Weights of a small GPT-style language model, trained from scratch on English Wikipedia: width 192.
MLP neurons of a small language model. Each row is named by its layer, matrix (gate and up: input weights) and neuron, and shows model dimensions 64-159. Each number is 128 + 32 x the weight over its row's rms, rounded and kept within 0 to 255. A neuron's up and down rows have the sign that makes its largest values positive.
After each neuron's rows, "fires after" lists the tokens most often just before its 100 highest values on Wikipedia text that the model never trained on; "fires on" lists the tokens most often at its 100 highest values on Wikipedia text that the model never trained on. A number after a token or word is its count.

L6.gate273 [155 130 107 150 126 124 137  77 111 150 183 183 129 138 150 135 105 137 102 149  89 102 144  99  81 101 114 152 121 171  82  86  86 170 115 109 121 118 115 114 138 173  99 130 109 153 142 142 163 124 127 193 113  91 131 146 155 123 139 118 160 132  62 134 114 126 120 119 141 151 139 124 199 148  64  94 145 106 140 145 177  67  78 132  77  95  95  77 135 130  93 128  97 109 135 105]
L6.up273 [182 126 200 138  96 171 125  83 139 103  83 139  94 124 129 135 184 155 101 132 218 152 171 155 121  87 101 163 125 162  96 124  98  84 120 141 108 206 120  94 139  92  91 157 176  90 113 135 102 138 134 169 123  81  87  85 134 156  90 135 160 110  77 155 109  84 169 127 130 161 135 164  75 185 113 152 100 112 129  70 115 126 117 127 110 129 130  96 151  83 109 156 108  79  82 168]
fires after: "0" 48, "9" 48
fires on: "0" 50, "9" 13, "7" 10, "8" 9, "6" 7, "1" 6

L3.gate150 [112 116 173 124 158  60  99 144  82 126 144  89 149 100 135 156 173  97 111  91 103 114 124 100 108 111 146 116 118 105 101 170 154 167 145 132  86 162 124 123 114 177  86 130 133 125 131 107 118  46 111 198 114 115  52 130  98 153  97 108 191 117 150 166  62 150 108 145 100 161 104 158 181  93 177 111 138 107 151 110 103 120 109 165 111 165 141  89 161 105  61 101  85 150 119 109]
L3.up150 [124  84  87  91 106 124 180 116  83 184 119 123 110  61 154 137  94 125 189  62 116 119 134 114 105 152 109 109 128 125 144 106 145 130 123 124  90 200 165 122 139 138  95 145  74 171 117  41 125 120 118 171 111 110 151 141 174 136 168 106 148 133 161 137 101 134 166 129 159 146 157  77 119 111 132 182 115  82 137 114 116  93 108 154 124 153 125 115 247 122 132 173 141 137  81 154]
fires after: "9" 61, "0" 12, "-" 7, " (" 7
fires on: "5" 17, "4" 16, "1" 13, "2" 12, "n" 7, "9" 7

L3.gate178 [ 96  99 125 114 128 128 165  47  82 168 102 148 139 113 151 179 132 190  82 165 117 144 127 134 126 197 140 133 108 118 138 144  94 154  82  84 133 149 131  71  79 167 121 136 117  75 168  85 142 162  91 114 126 167 111 186 156 102 142  93 147 130 110 101 115 118 114 124 109 136 120  98 110  88 104 110 171 120 107  92 117 130 140 174 136 141 147 136 119 129 187 169 113 111 166 176]
L3.up178 [123 148  99 158 135  69 169  89 154 130  63 107 139 114 139 147 109 129 133 130 130 139  84 123  98 136  93 136  76 102 158  95 132 181  58  96 101  46 127 204  83 115  94 131 118 170 116 118 136 103 122 122 154 102 104 136 132 121 121 162 151 185 153  85 129 124  99 101 123  58 169  83  94 171 123  94 157 129  76 133 130  89 121 165  32 144 162  77  75 183 160 104 188  80  90  98]
fires after: " " 36, " |" 36, " P" 8, ";" 4
fires on: "\n" 34, " |" 16, "3" 8, " R" 7, "4" 6

L6.gate414 [122 117 153 108 125 202  74 110 111  54 102  85 103 122 166 101 161 153  96 137 143  78 103 144  80 132 122 105  68 129 131  92 142 129 133 120 152  50 101 141 138  51  86 141 149 160 108  97 124  70 200 103 138 115 118 133 136 131 164 127  84 152 121 150  96 118 122  96 135 169  95  98  53  98 110 131  96  88 108 123 157 116  88 145 144 153 156  49 107 166 151 125 125 142  93 115]
L6.up414 [125 116 132 154 144 162 133 120 155  94 200 149 134  92  87  98 128 139 107 112  93 139 101 154 106 112 134 159 104 153 131 128 125 168 156 101 108  69  65 103 145 167 150 126 138 138 146  71 116 134  57 117 189 156 110 140  85 132 135 104 124 163 122  66 137 129 127 203 133  81 168  87 123 146 126 115 118 162 135 100 118 105 117 149 170 135  59 128 169 142 155 178 122 124 126 106]
fires after: " |" 71, "-" 8
fires on: "\n" 78, " (" 9

L6.gate91 [160 122 130 161 165  43 136 110  86 129  76  78 175 167 158 136 135 115  95  80 110 122 132 124  68 132 106 146 113  98  99 223 107 168 129  62 148  95  63 143 135 116 105 163 160 124 137 125 131 129 111  94  82 120 187 156 150 167  87 166 131 121 125 143 130 120 167  98  98 160 160 129 151 209 139  96 132 118 104 175  49 161 133 154 169 142 109 125 165 131 147 152  77 144 104 137]
L6.up91 [160 115 169 109 107 103 122 126  52 131  88 179 150 112 195  70 157 106  93 141 145 133 137 149 140  99 155 100 199  59 190 113 174 101 163  41  76 105  94  94 117 108 133 141 188  97 126 173  85 104 147 139  96 175 192 101  88  89  78  93  94 192 127 140 108  81 155 120 132  86 132 128 153 185 124 106 100 173  81 144 140  90 136 156 150 154 159 141 119 160  93 121 110 129  99 127]
fires after: " |" 70, "|---|---|---|---|---|---|" 9, "|---|---|---|---|---|" 6, "|---|---|---|---|" 6
fires on: "\n" 99

L6.gate305 [150 140 144 165 123  46 124 117 110 109  89  93 158 139 140 101 184 102 131 118  75 142 144 126 154 152 158  70 141 104 165 174 116 117  83 163 144 121  96  87  66 137  63 177 159 134  82 145 124 107 133 102 105 173 199 107 108 111 100 150 125 168 173 122 133 154 145  86 123 169 120 149 127 145 183 108  89 101 119 141  94 176 122 109 109 109  77 128 206 110 118 107 154 145 143 134]
L6.up305 [129 160 157 135 105 134 104 141 125  99  97 148 162 145 116 132 184 122 147 165 148 170  92 124  74 139 113 115  59 158 173 140 127 106 105 141 169 129 114 130 127 148 116  76  93 147 157 156 127  99  83 137 141 147 152 135 139 123 149  90 160 122 102  97  85 106 142  83 145 137 166  89 149 147  58 134 121 195  47 118 101 139 124 128 139  66 119  92 132 134 137 113 163  63 175 169]
fires after: "2" 73, "," 10, " |" 5
fires on: "0" 73, " " 14, "\n" 5, "u" 4

L6.gate288 [115 115 109  87 145 134 124 147 151 120  87 157 164 154 141 108  94 120 112 158 127 114 141 127 187 112 101  91 142 135 125 103 146 111 143  85 121  91 135 100 125 143 113 155 149 113 128 112 137 103 122  95  82  92 116 149 136 125 150  46  98 174 126 112  94 194 139  64 171  89 154 159 142 147  91 106 124  29 134 139 167 120 197  88 112 155 139 125  93 135 100  86 102 190 167 150]
L6.up288 [134 132 154 128 132 167 154 173 160 148 180 106 132  96  81 199 110  97  85  49 140 100 150 139 116 190 136 123 143 106 144 132 167 110 135  91 151 157 119  60 111 119 109 100 153 114 129  58 152  96  99  70 150 149 175 192 124 117 142 127  73 123 102  98 151 120  43 108  90 163 152 166 128 136  64 124 154  90 141 133 185 109 210 138 130 150 137  94 163 123 183  83 115 160  62 152]
fires after: " |" 88, " C" 5
fires on: "\n" 88

L6.gate289 [164 117 135 100  93 150  37  99 158 104  86 108 148 115 127  92 122  83 128  85 111 115  89 152 109 129  75 122 134  72 119 180  77 113 152 117 131  50 102 127 133 100  93 170 146 130 162  99 141  78 175 106 138 168  71  97 127 100 152 133 126  89 116 140 134 147 169 131 197 161 118 114 101 139  81 143  81 165  92 140 148  61  78 122 126 208 141 133 120  98  96 103 180 192 139 156]
L6.up289 [145 146 114 168 166  94 125 118 120 133 116 121 144 140 140 118  92 135 128 116 154 113 162 147 115 105 143  88 131  97 188 150 123  91 124 130 120 148 117 151 111  97 109 125 161  88 110 142 139  81 121 135  46 142 125  90 185 137 221 113 134 156 189 145 128 196 110 127 143 158 140  96 154 199 101 121 143  90 163 151 146  67 164  87  69 117 143 113 131 152 134  97  99 109 129  96]
fires after: " |" 27, " B" 6, "D" 5, " D" 5, "H" 5, " Cl" 4
fires on: "\n" 28, "ir" 13, "w" 12, "if" 7, "'" 6, "il" 5

L3.gate483 [150 153 110 170 138 170 127 107 127 107 135 143 193 138 128  89 145 158 137  93 123 108 144 142  93 114  97 119 155 172 187 136 103 194 135  96 152 148 105 144 147 106  36 150 180  99 125  96 137 114 124 120 143 132 157  74 131  65 164 152 139 197 125 100 130 103  90 103 165 136 108 142 151 156 123 115 104  89 130 120 106 142 115 148  43 133 121 138  86  66 177 122  99 123 155 125]
L3.up483 [164 111 147 169 174 161 161  81 114  68 139  66 211 168 186  94 119 130 110 124  54 115 134 133 140 205 138 124 130  97 126  98 135 128 144  97 109 119 159 102 138  92 124 134 152 149 164  96 168 128 149  86 143 139  93 100  50 178  89 101 225 198 170 149 117  77 146 108  82 115 132  92 113 102 160 187 115 129 150 179 100 162 109 117  87 129  88  66 105  73 122 115 143 137 125 151]
fires after: "0" 44, "1" 14, "3" 6, "2" 5
fires on: " |" 77, " sq" 7, " High" 5

L3.gate91 [116 106 135 135 158 173 133 115 143  95 213 166 152  56  88 149 102 135 118 164 102 106 100 102 174 113 145 167 150 134 149  92 113 108  97 150 124 121 110  85 167 170 120 145 146 130  46 145 147 180 148  99 132 135 205 158 148  87 127 132 110 112  86 136 156 115 169 103 123 117  92 111 138 185 121 111  81 128  86  95 140  78  51 164 163 148 161 167 125 110 106 139 167 212 121 135]
L3.up91 [105  69 156 154  38  82 186 122 128 151 152 190 135 116 126 130 138 166 145 170 148 104 135 144 183  99 160 168  78 176  76 147 149 142 144 106 113 132 131 119 156 145 133 155  70 160 164 149 119  72 147  93 138 136 214 111 117 210 179  86 132 113 169 109 181 197 135 162 140 148 169 167 191 135 131 147 109  96 101 114 159 130 109 152 110  76  85 126 124  77 109 150 114  73 119 121]
fires after: "\n" 93
fires on: "\n" 96

L6.gate370 [153 110 177 141 160 100 172 124  93 112 138 139 159 141 127 123 108 156 145  85 142 173 126  75  86 140 142 163 126 133 128 143  85 185 139 100 225 171 176 157  85  92 128 186 154 147 127 153 113  77 100 120 131 154 115 185 155 123 115 137 130 205 122  73 100 176 119 174 133 111 139 138 152 133 127  85 145  86 133  91 145  86 187 135 162  64 112 157 163  89  72 155  99 168  94 181]
L6.up370 [170 148 117 149  98 148  98 142 134 160 186 116 138 131 157 166 129 101  51 145 110  98 102 142 132 116 133 108  93 108 107  89  80 122 160 132 202 174 100 123 117 102 157 128 140 142  75 118  80  96  55 137 143  82 109  90 104  92  99 132 176 138 127  91 154 114 119 190 154 131 107 129 126 188 139  92 111 114 189 132 112 137 123 160 128 109  73 193 202 165 165  58 157 178 167  95]
fires after: "9" 54, "1" 19, "8" 12, "0" 10, "7" 5
fires on: "9" 32, "8" 16, "0" 12, "6" 8, "2" 8

L3.gate201 [153 139  95 163 115  53 114 123  73 107 136 116 138 143 149  65 123 136 114 111 111 150  89 123 129 163 135  87 151 145 177 121 144 152  46 153 167 142 118  98 103 169 155 148 111 157 103 138 141 134 117  67 147  74 188 128 128 157 153 128 160 164 147 127 155 109  94 146 102 190 148 114 184 173 187 145  97 144 117 172 122 131  59 139 136 136 103 117 131  94 145 145 124  71 101 109]
L3.up201 [127 141 175  64 149  48 147 101 115  82  99 109 151  94 150 167  84 116  96 118 111 163 114 114 115  56 115  65 147  81 193  97 169  97 124 179  50  96 160 147  30  36 104 192 172  81 172 142 124 170  87 126 135  87 172 192 146  78 122 157 159 128  86  60 136 160 102  64 115 160 117 115 137 165 197  87  88 128 115 144 156 136 149 107 106 122 117 102 120 110 108 174 117 108 122 160]
fires after: " " 83, "0" 14
fires on: "2" 100

L3.gate200 [114 107 172 167  95 114 129 153 118 168  81 177 124 125 151  72 155 165 155 120  73  99 121  71 114  89 198 147 145  80  99 125 113 150 129 192 146  81 143 137  77 118  88 134  92 165 113 121 147 148 170 151 207  96 174 143  94  78 117 161 131 136 136 151 132 139 130 126  66 101  88 191 106 157 154 116  85 157 105 141  96  98 143 185 125  73 101 116 117 157 111  88 177 151  69 163]
L3.up200 [150  81 154  75  93 117 105 100 127 167 124  83 151 106 114 139 107 149 110 143 104 172 122 121 171 183 124 105 107  40 197 100 180  91 216 155 174 125 102 175 141 142 145  72 124 212 140 128  91 135  76 149  80 116 110 115 154 111 101 152 124 128 103 171 179 132 105 139 105 103 133 130 106 143 144 118 107  79 102 131 126 114  79 113 152 162 173 163  45  93 137 141  92 185 132 120]
fires after: " " 81, " (" 7
fires on: "2" 85, "3" 8, "at" 4

L6.gate258 [ 94 165 108 107  74 138 129 202  94 130 120 149 128  89 126 157 164 141 126 111 149  90 141 120 124  56 121 107 126  89 184  94  90 105  92 111 108 142 134 157 153 125 117 107 135 114  96  88 122 109  74 141 117 142 147 126 162  63 135 119 147  84 125 102 124 180 150  69 171 120 104 142 143 106 112  89  68 121 155  89 181 176 140 116 185  42  88  57 166  80 109 165  95 145 151 110]
L6.up258 [ 93 194 170  72 174  93 137 150 156 144 127  99 160 117 141 147 105 117 139  70 139 142 116 182 142  96 191  88 188 139 116 116  90  98 153 163  69 111 125 152 117 142 107 151 193 133  53 155 154  83 178  86  73 140 139 122 132 119 117 119 123  67 112  79 113 153 139  64 100 170 104 106 119 122 120 117  79 137 107  95 171 111 136 101 160  96 182 118 231 103 116 116 157  76 107 157]
fires after: "\n" 33, " a" 17, ")," 17
fires on: "\n" 32, "ian" 10, " Japanese" 9, " American" 6, " Chinese" 6, " French" 4

L3.gate435 [149 140 137 162 113 145 126 111 131  63 196 139 145 141  93 123 125 126 126 104 115  61 142 129  70 112 109 171  94 135 139 162  72 125 101 117 153  88  94 167 147 154 103  91 135 106 179 144 147  98 128 127  75 123 107 179  94  98 102 101 107 138  81 113 157 111  91 188 145 105 139 123 134 174 131 118 137  75  75 116  69  74 145  83  63 129 133 148  89 152 141  83  76 139  95 149]
L3.up435 [105 130 125  86 202 143 144 173  90 101 143 168 129 135 130 111 180 108 132  90 145 117 189 132 163 122  87 173 155  93 109 115 144  81 139 182 159  70  88 118 140 163  81 103 109 149 136 132 199 121 122 150 130  88  95 127 107 173 160 151 125 136  80 141 102 146 161 156 137 109 149 176 112 140  91 103 133  97 107  78 134 120 118 145  71  73 159 148 128 129 163 182 166 151 103 144]
fires after: "1" 17, "3" 16, "8" 10, "4" 8, "5" 8
fires on: " |" 30, "4" 15, "6" 9, "1" 8, "5" 8, "2" 7

L3.gate256 [164 126 160  81 110 115 120 112 151  96 163  67 116 116 169 155 136  82 135 162 122 150  85 146 204 134 119 132 204 182 152 156 106 124 174 114 149 139 118 111 111 101  94 116 107 166 105 163 161 112 133 128 164 121 178 127  90  69 133 132  96 135  68  84 134  96 146 125  88 190 156  91 149  83 142 152 115 126 127 170  81 156 112 122 165 131 185 123 172 125 122 181  98  94  95 146]
L3.up256 [141  70 142 168 107 195 139  61  73 135 143 145 171 143 145 149 133 114 132 156  65 147  79 143  86 142 116  83  68  43 102  91 134 150 118 118 125 101  90 104 112 153 110 142 131  95 204 135 165 149 113 149 106 119 130 143 152 138  98 118 154 118  76 159 166 150 100  95 109 121 153 139 143 114 123 132 123  78  66  44  93 106 152 156 170 132 135 168 143 109 197  92 123 111 106 178]
fires after: "0" 89, " |" 8
fires on: "1" 47, "2" 39, " " 10

L6.gate105 [175  77 104 164 100 135  61  86 114 127  97 156 101  98 137 153 121 119 115 169 100 156 135 104 144 147 103  95 146  89 135 159 168  27 102 120 114 137 150 104 155 131  93  94 163 162 141 190 100 158 152 155 126 164  78 111 126 117  66 101 168  91 159 127 105 161 147 121 101 129 151 140 140 129 121 132 104 160 139 159  99 110 124 119  68 191 134 128 189  78  27  82 146 163 165 126]
L6.up105 [143 143 132 173 159 158 125  80 125 152 144 162 193 120 125 139  85 125 187 110 129  72 142 162  83 111 135 154 134 132 194 138  90  94 194 137 116 155 107 141 100 104 122  97 150  71 137 113 148 141 119 147 127 151  71 164 136 137 119 133 153 127 141 103 161 110 121 166 124  99  80 163  99 121  89 141 144 136 110 159 107 137 183 125 166 123 186 107 179 119  43 116 139 106  85 150]
fires after: "," 40, "." 23
fires on: " which" 31, " It" 23, " who" 19, " that" 12, " it" 5

L6.gate14 [125 101 102 122 145 125 140 160 180 165 184 127 188 160 144  70 154 116 162 183 103 127 131 189  57  98 127 174 109 133 189  99 148 102 134 134 140 141 137 133 118 176 143 141 116 166 142 117 134  95 103  83  64 174 113 155 117 104 106  63  95  83 120 140  94 147 167 122  74 148 135 124 163 102 113  96 123 130  86 114  97 168 121 100 207 132  79  97  96 121 145 100 177 150  96 111]
L6.up14 [ 95 147 154 166 135 167  87 112 143 104 183 147 147 147 144 140 155 131 129 139 150 131 210 115 123 126  76 133 141 135  81 115 149  72 112 126 106 125  76 130  90  98 134  84 127 140 122 161 109  71  88 133 138  89 136 136  99 119 162 197 106 117  98 106  91 181 101 103 116 114 133 114 100  99 129 144 149  85  95 137 138 138 177 167 135 171 159 126 186 135 146 144 132 110 138 128]
fires after: " |" 58, ")" 6
fires on: "\n" 99

L3.gate248 [139 109  79 144  99 150 168 174  89 161 128 116 117 173 153 127 119 144 120  86  87 167 139  78 138 109 111 160 128  63 105 125 104 193 116 143 126  90 219 148  78 126 159 143 200 173 121 121  30 129 148 178 138 161 154 169  91 142 100 162 145 141 115 135 120 148 149 111 146 142 112 190 153 124  92 174 111 179 146 105  84 148 107 192 103 144 136 134 126 183 152 142 117 162 153 113]
L3.up248 [132 110 155 138 183 131 180 134 166 168  90 148 193 139 108 126 181 190 173 148  78 142 118 122 136 111 131 126 152 155 165 145 135  66 160 129 130 149 163 171 140 151 131 130 124 118 203  89 127  67 179 121 117 132 128  92 101 169 118 143 132 116 147 110 172 139 105 166 152 169 169 137  98 122 111 160 160 140  90 143 102 105 104 159  85 158 146 131 123 138 198 163  77  94 111 137]
fires after: " " 45, " |" 20, " Balt" 4
fires on: "2" 24, "im" 22, "1" 21, " " 16, " Candidate" 6, " |" 5

L6.gate82 [174  84 113 124 154 119 107 113  56 172  64 132 177  60 156 138 151 116 181 135 105 145 150 152 101 150 120  65 139 139 139 137  94 154 148 169 161 154  40  91 112 109 152  78 162 132 130 113 111 135 132 151 109 125 124  78 109 138  68 134 156 147 157 119 106  96 147 138 128  83 158 166 158 171 132  79  91 133 166 178  67 150 162 122 112  89 151 140 168 166 120 111 183 124  51 115]
L6.up82 [122 114 164 145 116 118 104 106 152 141 121 128 157 102 111 130 124  69  94 176 149 150 191  72 123 143  70  50 177 157 116 168 174 161 152 184 116 122 108  92 163 155 108  78 156 148 149 100  75 142 176  99 130 100 172 131 110 180  94 115 102 165 128 146 123 170 112  92 199 176 140 104 142 124 144 146 155  62 106 118 104 121 124 153 136 186 108  83  92 114 166  86 153 137 138 160]
fires after: " |" 72, "." 14
fires on: "\n" 87, "|---|---|---|---" 4

L6.gate123 [109  70 165  80 148 134 154 135 118 129 125 187 114 129 176  97 139 112 141 150 142 127  75 131 152 159 163  84 135 108  85 110 120 132 170  96 125 102 113 140 162 131 144 168 178 125 186 189  98 117  79  94  58 111 175 131 119  88 131 177  85  91 100 150 134 131  81  93 124 106 141  80 124  98 121 198 144 123  60 167 110 152 159 136 208 127  54 107 138 117 170 111 175  39 123 154]
L6.up123 [151  81 117 117  94  78 119 135 135 199 133 155 140 121 142 200 115 119  98  95 158 134 139  92  91 136 125 172 126 160 151 165 138 110 108 163 146 113 110 144 131 176 155 137 130 120 123 147 128 138 126 117 103 166 155 138 146 155 143 180 116 114 142 143  88 116 131  98 110 180 154 123 113 117 125 134  97 103 120 144  91 123 192 113 105 119  95 154 145 135 134 113 167 144 142 106]
fires after: " |" 44, ";" 11, " " 10, ")" 4
fires on: "\n" 75, "9" 9, " el" 4

L3.gate175 [179 153 133 168 138 191  69 148  99 151  81 120 130 127 171 160 106 169 129 131 110 102 135 101 125 167 137  86 113  95 152  80 148 106 102 149 106 150 132 164 100 126 145  98 115 145 134  65 128 100 109 117 134  86 133  90 131  70 110 120  87 134 141  63 122 150 107 114 113 107 128 137  78 167 127 122 121 115 160 189  77 173 153 131 120 102  75 113 140 140 165 155 107 177 172 172]
L3.up175 [159 166 147 106 157 103 117  95 151 137 124 125 100 121 136 109 185 155 151  96 118 201 125 116 140 144 128 109  41 147  87 138 122 154  85 141 147  63 101 114 137 123 102  95  85  88 128 140 102 150 159 130 178 175 157  89 113 106 154 112 190 148 182  88 127 148 150 124 146 143 202 122 119 122 111  95 127 138  98  91  95 126 119 131 177  92 133 150  89 121 128  85 159  84 128  93]
fires after: "," 42, " " 10, " February" 9, " January" 7, " September" 6, " August" 6
fires on: " " 90, "1" 6, "2" 4

L6.gate250 [127 120  92 194 166 134 158 113 148 177  86 118  77 146  84  79 152 143  88 104 113 163 126 114 107 119 122 126 107 171 145 121  77 113 112  93 161  69 153 134 128 123  72 114 116 102 109 143 104  55  93 142 108 111  93  92 181 147 176 106 136 181  78 147 108 126 145 171  84 110  89 164 152  97  51  99 129 153 131 130  70 153 194 110 137  85 175 127 142 138 155 102 125 196 128 116]
L6.up250 [147 142 148 124 111 138 137 161  97  85 141 104 146 119 115 122 155 163 158 110 142  89 103 176 142 132  92 109 112 142 109  91 158 108 125 138 150 137 115 145 117  70  71 148 153  66 110 115 178 135 148 127 162 126 109  72 125 163 114 144  97 153 154  81  97 176 116 130  97 134  97 173 141  88 142 158 153 164  62 153 102 137 161  86 137 134 133 140 112 137  89 138 137 120  83 105]
fires after: "," 43, "0" 10, "7" 8, "6" 7, "2" 6, "′" 6
fires on: "0" 36, "5" 17, "6" 11, "4" 10, "2" 8, "3" 7

L6.gate193 [147 106 161 188 100 181 181 104 147  80 112 127  96 154 107 177 171 112 143 141  60 122 165  85 121 146 165 144 131 106 130 180 100 128 166 103 132 113 153 168 166 127 181 105 158 163 128 131 158 152  85 157 156 115 177  93 129 145  68 169 124 122  64 137  74  94 152 178 119 113  92 155 159  84 134 117 155 120 105 111 125  99 164 115  87 143 173 155 164 109  54 107 155 118 156 154]
L6.up193 [144 160 168 160 119 132 161 123 125 142 169  75 154 164 133 134  44  56  90 150 130 170  98 151 134 162 171  84 150 157  90 104 133 115 159 158 141 143 110 121 125  99  97 146 120 139 126 119 160 112 111 175  94  68 104 157 151 126 105 141 112 113 150 191 125 149 152 156 135 152 153 111 190 156 159 179 107  92 146 119 119 145 155 121 133 134 102 149  52 119 156  66 138 165  87 110]
fires after: "9" 80, "0" 12, "8" 6
fires on: "9" 28, "0" 18, "2" 17, "7" 9, "3" 9

L3.gate180 [120  98  95 123 111 178 128 161 102 129 106 118 119 121 102  67  82  79 104  82 112 135 132 119 139 168  97  94 132 169 145 141 110  95 140 147 118  93 125 126 135 133 124 129 134  85 141  78  74 173 133 129  80 146 122 121 124 146 152 129  76 159  57 116  98 145  79 182 163 150 146  79  74 119 103 132  93  99 138 142 150 142  99 101  96 151 147 183 182 111 125  95  94 117 141 146]
L3.up180 [198 122 166 118 215 138 120 185 125 147 155 100 149  69 201 159 139  75 171 154 161 117 175  85 120 162 123 163  90 146 152 153 121 119 121 148 161 122 138 116 181 158 134 133 125 116 135 117 145 111 150  88 147 202 120  88 124 125 127 155 152  78  95  96 150 129 157 118 139 134 128 101 110 116 114  72 157  97 107 144 112 124 124 139 100 133 132 213 131 179 159 143  86 123 141 115]
fires after: " |" 67, "ab" 7, "ig" 4
fires on: "\n" 67, "ul" 9, "lo" 6

L6.gate211 [117  78 192 128 126 104 171 129 105 125 191 151 120 105  89 182 165  95 143 114 103 126 145  99 153 108 119 125 190 161 162 150 155 149 129  78  87 206 100 103 129 182  81  85 103 109 146 116 154 121 125 123 113 135 106 111 184 140 125 113  42  99 115  88 174 156  63 122 121 136  89 109 160  97 127 136 169 176  85 190  89 140  99 103 143 163 126  98 139 111 165  73  94  80  91  98]
L6.up211 [ 96  97 169 141  96  77 128 101 109 143 152 142  72 118 110 176 161 135 138 117 143 176 174 145 151 179  93 118 183 157 110 170  89 134 117 134 141 139 114  65 131 101 109 143  55 151 187 114 123  99 117  94 148 135 115  91 143 156 106 131 173 167 166 111 185 118 128  85 105 131 109 105  97 104 160 106 178 178 191 122  42 108 149  84  95 144 124 106 168 205 100  60 154 142 151 119]
fires after: ":" 24, "==" 23, "-" 10, "===" 9, " ===" 6, " the" 4
fires on: "\n" 73, " most" 4

L6.gate126 [ 88 150 138 150 106  98 137 110 113 156 139 135 156 154 127 120 129 120  98 131  99  91 120 173 114 142 102 122 156  97  92 165  86 114 126 118 113 127 164 139 110 147 157  79 149 142 103  91 117 124 113 133 125 151 105 135 148 101  98 117 100 194 171 100 138 111 149  58 152 107 146  98 128  35 139 143 112  53  76  67  90  91 105 135 145 131 118 145 146 124 161  83 106 101  61 203]
L6.up126 [152 150 187 109  74  60 110 124 115 126  98  88 173 109  77 166  71 145 134  94 101 140 127 116 151  79 166 166 150 196 154 158 105 126 154 130 140 114 109 160  84 170 138 114 175 119 137 112 113 130  63 125 121  79 129 111 140  82  70 122  84  68 140  54  75  80 125 181 172 131 153 109 106 152  49 150  75 134 157 144 149 125 167  97 102 139  88 176 116 101 158  88 101 130 129 151]
fires after: " " 26, "0" 24, "1" 9, " the" 5, "9" 4, "==" 4
fires on: "1" 48, ")" 23, "0" 6

L6.gate348 [164 121 128  98 115 169 106 129 154 118 174 148  81 100  68 196 167 140 160 144 151 110 107 152  97 133 120 112 146 152  81 128 166  98  82 117 140 175 121 167 140  93 110 174  99  99 135 143 160  90 173  80 116 142 171  79  90 115 118 103 110 108  94 116 168  99  98  78 138 122 140 137  82 142 102 133 105 164 104 165  88  89  98 162 185 164 185 126 135 108 155 145 116 154 146 119]
L6.up348 [128 151 121 176  78  68 172 229 166 169 145 131  95 156  90 176 157 149 109 142 134 137 187 125 206 103 121 127 151 117  84 128 113  81 116  77 144 184 123 115 146 118  98 126 130 121 113 147 119  91 193 132 104 144 113 111 101 124  85  74 182 178 132  90 136 113 121  78 144 193 109 149 171 146 140 131  66 137 142  99 157 152 125 164 115 141 135 111  94 113 134 217  82 107 158 117]
fires after: "==" 27, "\n" 24, "===" 18, " ==" 9, " " 5, "|---|---|---|---" 4
fires on: "\n" 57, "|---|---|---|---|" 13, "-" 12, "9" 4

L3.gate101 [167 150 119 148  83  99 145 143  81 179  80  99 148  84 129  77 154 171  98 142  82 179 131 154  87 148 132  73 102 107 100  88 157 161 135 162 216 122 126 122  97 144 132  95 114 130 162 106 110 100  77 161 101 165 179 140 137 138 128 192  89 117 149 102 118 128 101 116 105 173 124  68 102 143 176 188 133 138 123 132  64 126 110 111 139  99  76 111 189 128  38 139 126 148  66 199]
L3.up101 [100 115 143 140 180 147 160 127 114 139  95 109 138 126 185 110  90  98 139 151  95 126 151  75 153 103  48  94 187  94 157 157 104 128 181 101 160 148  79 147 113  74 102 129 101 131 105 111  96 106 159 157 113 147 134 153 116  65 215  76 142 109 169 135  86 130 112 129 133 142  97 152 167 124 127  36 143  76 114  70 149 180 122 114 146 105 133  93 102 153 132 141  77  83 105 135]
fires after: " " 64, "0" 20, "9" 8
fires on: "2" 75, "3" 11, "9" 5, " –" 4